From a checkpoint of a small transformer trained on Wikipedia: vocabulary 5945.
MLP neurons of a small language model. Each row is named by its layer, matrix (up: input weights; down: output weights) and neuron, and shows model dimensions 96-159. Each number is 128 + 32 x the weight over its row's rms, rounded and kept within 0 to 255.
A block is one neuron, or neurons of one layer that tend to fire together. Before each block is what it responds to, as a language model described it from the Wikipedia text at the highest values.

Description: Noun-phrase modifier completion
L8.up19 [137  89 158 198 108 118  72 108 195 146 118 119 121 115 129 117 132 109 125 155 132 116 160 186 109 116  78 125 157 208 168 116 116 145 131 136 130 191 165  97  77  95 137 155 134  86 165 179 114 103 136  95 110  99  93 119  87  70 139 135 119 122 112 172]
L8.down19 [149 156  56 188 175 131 127 142 186 157  82 113 137  76 183 177  98 156  64 103 125 106  97 118 111 157  82 140 153 152  83 146 113  99 145 184 167 158 106 144 120 122 136 176 107 184 137 119 152 113  93 189 174 107  98 129 156 119 158 111 120 185  97  95]
L8.up470 [170 119 140 165 100 104 144 146 148 123  77 107 122 132 100 101 161 184 136  56 146 176 159 163 148  62 172 147 121 130 160 157 115 149 126 124  72 162 151 122  86 140  78 104 178 175 147 103 115  77 132  50 137 163 136 107 136 118 131 114 110 147 182 147]
L8.down470 [120 132 128 137 111 127 110 157 123 117 135 104 125 111 182 139 155 144  81 171 150 125 101 119 140 124  55  80 134 137 136 141 195  97 110 132 178  74 122 128 125 141 168 175 119  73 173 222 108 141 153 143 122 111 105 117 118 125 124 119 140  85  93 127]
L8.up581 [145 114 145 161 121 161 134 139 184 140 126 132 148  94 104  90  76 146 202 141 103 127 156 119 171 113  91 138 117 141  91 117 139  99 119  84 132 203 151  89 118 122  97 137 153 107 134 114  45 104 145 153 121 116 117 147  48  99 163 134 119 152  65 108]
L8.down581 [161 128  71 129 132  74  86 152 155 116  30 100  94 133 154 150  96 104 142 119 114 184 134 137 118 122  99 143  49 101 198 174 123 140 142 108 183  90 186 127 142 112 134 129  93 133 142  81 189 122 107 122 166 110 136 165 134 174 116 101 107 125 147 109]
L8.up891 [111 109 130 128 107  88 121 145 144 111 142 108 146 146 141 104 144 152 166 102 181 144 169 123 119 194 127 108 108 107 153  95 123 154 125 116 126 161 151 141  77  97  73 184 131  89 133  98 103 133 161 133 170  92  55 163  88 117 107  64 148 139 177 157]
L8.down891 [162 120  62 128 124 178 105 164 145 140 138 135 104 108 179 161  49 163  97 163 122 127 147 197 150  85 125  89  82 123 104 139 146 140 126  90 162 158 179 173 107 150 170 118  91 125  75 168 140 115  85  68 143 115 147 130 157 147  83 134 159 121 152 172]

Description: Modifier-completing word endings
L6.up729 [165  67 105 158  97  86 173 124 156 153 124 134  95 147  86  91 134 122 151  82 108 111 134 125  93 124 154 158 137  65 153  85 123 132 129  91 138 170 135 146 155 112 144 162 159 152 144 132 122  99 182 135  81 112 103 155 115 137 193 103 117 154 179 143]
L6.down729 [ 65 125 156 101  82 155 164 172 144 129  43  79 148  93 147 111  63 161  79 132  91 123 181 169 160 121 126 129  75  87 125 164 111 107 113 139 110 147 154 163  87  79 118  83 152 117  82 114 115 157 168 109 128 106 135 128 124  81 110 174 179 153 133 122]

Description: List-item closers and joiners
L6.up443 [155 146 123  93 119  87 102 120  96 159 139 155  44 162 133 126 116 149 115 104  93 117 192 173 179  95 126 138 128 119 152 162 154 140 156 129 154  86 138 120 156  86 193 128 170  86 118 129  86  98 122  46 127 158 130 114 122 171 139 108 106 145 136 126]
L6.down443 [139 112 117 163 130 102 147 111 176 202 255  93 103 167 118 169 100 158 151 119 140 118 140 108 142  93 120 127 218  83 147 140 137 169 149 119 115 131 146 142 132  66 110 138 183 136 151 116 159  91 168 114 111  91 126  82 149 171 102 110  93 154  85 173]

Description: Adjective/modifier endings
L9.up255 [118  90 147 152  71 181 110  99 160 169 133 105 108 160 147  83 120 107 160  90 113 142 166 151 100 100 124  82 115  66 165 145  97 114 159  97 132 136 216 171 151  96  95 116 165  92  85 137  96 109 165 102 101  74 130 146 147 100  65 121  84 178  85 162]
L9.down255 [107 148  97  64 145 100 141 122 125 152 152 121 128 150 120 111 163  92 108 157 156 144 163  83 160 201 161 177  56 106 110  87 116 126  64 106 127 115 133 111 134 158 124 133 110 139 150  76 145 107 147 133 165 129  80  60  98 173 175 174 153  73 138 147]
L9.up352 [174  69 138 124 104 100 169 122 186 156  86 134 145 114  74 100 152 125 134 101 179 162 153 157 138  99 116 154  90 162 166 148 123  86  91  86 109 145 148  99 164 107 118 112 165  89 152 141 107  50 178 132 114 130 126 160  96 159 140 105 121 152 127 199]
L9.down352 [ 73 145 118  97 134  88 149 168 157 127   0 158 134  77 109 128  69 143 143 128 126 139 130 101 108 152 148  99   0 115 117 130 117 142 130 124  96 151 224 146 181 137 136  65 150 173 144 132 117 167 163 154 119 112 142 146  66 129 129 142 118 171  86 115]
L9.up369 [172  87  54 130  76 162 114 157 112 157 134 140 142 182 143  98 104 102 141 107  69 146 109  64 130 180 187 108 113  89  62 117  93 101 180  42 147 174 149 135 164  93 109 141 174 120 152 112 108 108 120 102 148 147 160 165 134 120 115 169 118 182 124 164]
L9.down369 [ 88 101 152 104 188 151 134 114 148 131  24 118 189 105  91 128 170 132 179 148 117 128 141  88 127  84 158 101  55 101 137 158 175 106 104 114 114 127 190 126 130 185 104 179 132 115 160 123 130 175 144 135 182 161 100  97 110 118 138 125 157 103 120 117]
L9.up554 [140  69  96 150 138 135  82 137 146  94 112 101 104 165 119  67 144 147 150  85 142 153 136 161 128 169 123 119 145 122 106 141 135  77 131 142 157 148 106 173 137  86 114 166 139 134 139 132 124 104 121 130 111 112  79 117 127  37  89  80 143 192 134 100]
L9.down554 [136 145 173 126  97  76 162 195 112 159  75 132 126 113 170  91 126 134 101 104 141 132 115 114 103  97 143 149 103 138 131 115 118  75 134  81 106 116 142 152 128 134 125 102 113 119  62  73  72 142  97  99 140 193 146 136 147 135  92 138  85 100 117 204]

Description: Numeric measurement fragments
L9.up61 [ 98  87 153  73 146 169 180  99 117 202 161 121 109 111 127 140  90 117 132  76 141 159 159 127 161 150 163 150 120 189 112 141  98 151 160 115  91 183 152 115 154 107 169  70 159 120 156 129 123  71 129  14 159 127 156 137 132  59 116 191  57 161 117 145]
L9.down61 [143 144 120 139 122  89  67 108 176 100  64 123  95 151 132 142 130 154 118 100  95 104 100 129 114 123 149 122 101 113 131 116  68 134  85 119 108 121 133 179  89 188 136 149 111 177 136 112 166 150 137  96 179 101 190 140 173 144 155 119 113 162 132 102]
L9.up253 [129 123  93  72 137  78 164 110 104 180 148 114 165 134 172 159 125 159 124 110 103 143 165 139 175 148 128 180 116 110 135 178  90 155 187 205 133 138 125 173 167 154 159 105 177 129 123  93  77  97 141 120  56  66 110 110 147  87 125 134 104 142  34 136]
L9.down253 [164 133 133 132  94 148 130  75  98  91 213 145  86 180 114 137 152 120 153 118  61  67  66 108  95 105 115 123 206 124 119 118 134 164 150 151 137 127 122 142 159  81 124  73 134 111 136 114 102 109 126 215 171 148 142 129 134 169 154 115 113 130 123 133]
L9.up506 [173 125 149 158 158  93 133  60 176 120 164  98  88 131 157 102 117 117 143 107 120  49 162  97 150 166 163 132 112  89 187 133  91 104 168 102  76 157 101 146 131 117 116 106 149 128 104 120 150 102 111 127 101 130 138 104  42 138 145 160 150 141 115 104]
L9.down506 [ 98 155 130 174 132 129  94 116 127 148 152 158 148 173 211 140 139  70 140 151  89 142 129 126  49 130 146  68 123  83 105 148 116 114 101 204 152 106 105 111 123  93 127 161 164 117 171 150 135  96 120 197 128 122 108 152 114  72 130 123  99 194 171 126]
L9.up817 [177 120 126 189 155 129 134  53 182  99 183 139 134 150 152 143 108 172  98 118 124 102 112 104  83 123 203  80 120 181 175 137 111  69 206 132 180 153 126 137 214 160 108 155 124 137 138 165 128  96 193 128  62  98  88  65 121  85  92 137 134  82  48 148]
L9.down817 [145 102 135  58 145  96 128 133  96 148 218 146 126 137 119  83 155 155 102  92 138 179  97 114 131  53 149 133 171 112 111 108 158 152  95 170  75 163 108 163 152 167 124  55 129 144 150 125 165  74 157 158 120 145  97 130  63 129 144 127 141 117 109 107]

Description: Measurement number fragments
L8.up262 [166  82 132 216 100 150 133 110 141 156 113  92 112 182 153 130  69  75 104 134 106 143 166 131  82 160 154 113  89 105  89 114 163 129 176 116  85 154 146  96 165 126 146 152 122 173 182 104 121  88 146  87 134  94  79 147 124 154 118 168 125 157 101 155]
L8.down262 [103 134  84 110 152 196  90 131 131  93 151 118 189  89  85 127 145  94 105 148 103  94 135 131 191 168  91 140 100 110 164  91 173 137  95 200 151 170 136 143 142 103  63 146 128 115 115 125 127  81  97 129 155 181  86  95 123 160 146  46  87 147 164 128]
L8.up318 [100  63 101 126 139 141 108  75 154 109 175 107  93 151  97 124  82 131 129 188 126 178 133 104 166 136 143 123 117 130 119 137 116 107 152 103 103 116 143 122 144 168 133 150 159 152 130 148 153  48 182  38 154  68  37 167 111 134  77 139  58  72 116 148]
L8.down318 [142 118  66  85 155 161 155 164 101 124 177 191 111  94 101 119 106 110 117 102 123 113 100  93 115 103  71 179 117 105 149 130 120 140  86 187 121 112 152  91 144 125 125 103  86 118 181 135 116 122 169 106  85  87 114 136 141 127 153 193 129  90  67  49]
L8.up460 [ 92 100  76 120 129 133 159 164 162 145 162 142  87 166 117 133  60  99 163 165 110 143 133 142 134 171 143  97  95 139 136  74 132 166  95 103 111 126 138 155 167 120 147 115 175 144 197 154 190  61 133  74 121 135 133 121 137 121  84 123 130 110 153 188]
L8.down460 [ 85 109  90  87 113 123 185 130  99 146 229 147 149 145 201 153  91  31 121 121  80  75 100 163 191 104  99  99 144 186 140 120 123 139 156  75 127 120 172 153 159 137 117  79 162 161 153 126 133 119 123   9 112 137 162  91 156 167 160 109 145 115 123 164]
L8.up625 [127 106 111 162 119 158 152 157 223  98 133 136 128 191 153 160 125 123 121 176 161 102 155 139 116 149 111 130 130 146 141 132 107 139  99 102 137 134 121 125 180  97 133 129 229  88 133 150 131 121 160  96 155 117  70  81  97 132 123 123  70 122 104 200]
L8.down625 [104 133 144  96 141 186  87 133  84 117 183 115 156 145 190 209  68 127  97 108 131 103 144 142 151 126 154 119  97 147 133 121 131 222 132 155 167 166 145 176 111 204 112  99  91 122 130 120 125  62 110  50 151 124 119 100 167 150  84 144  95 126  77 168]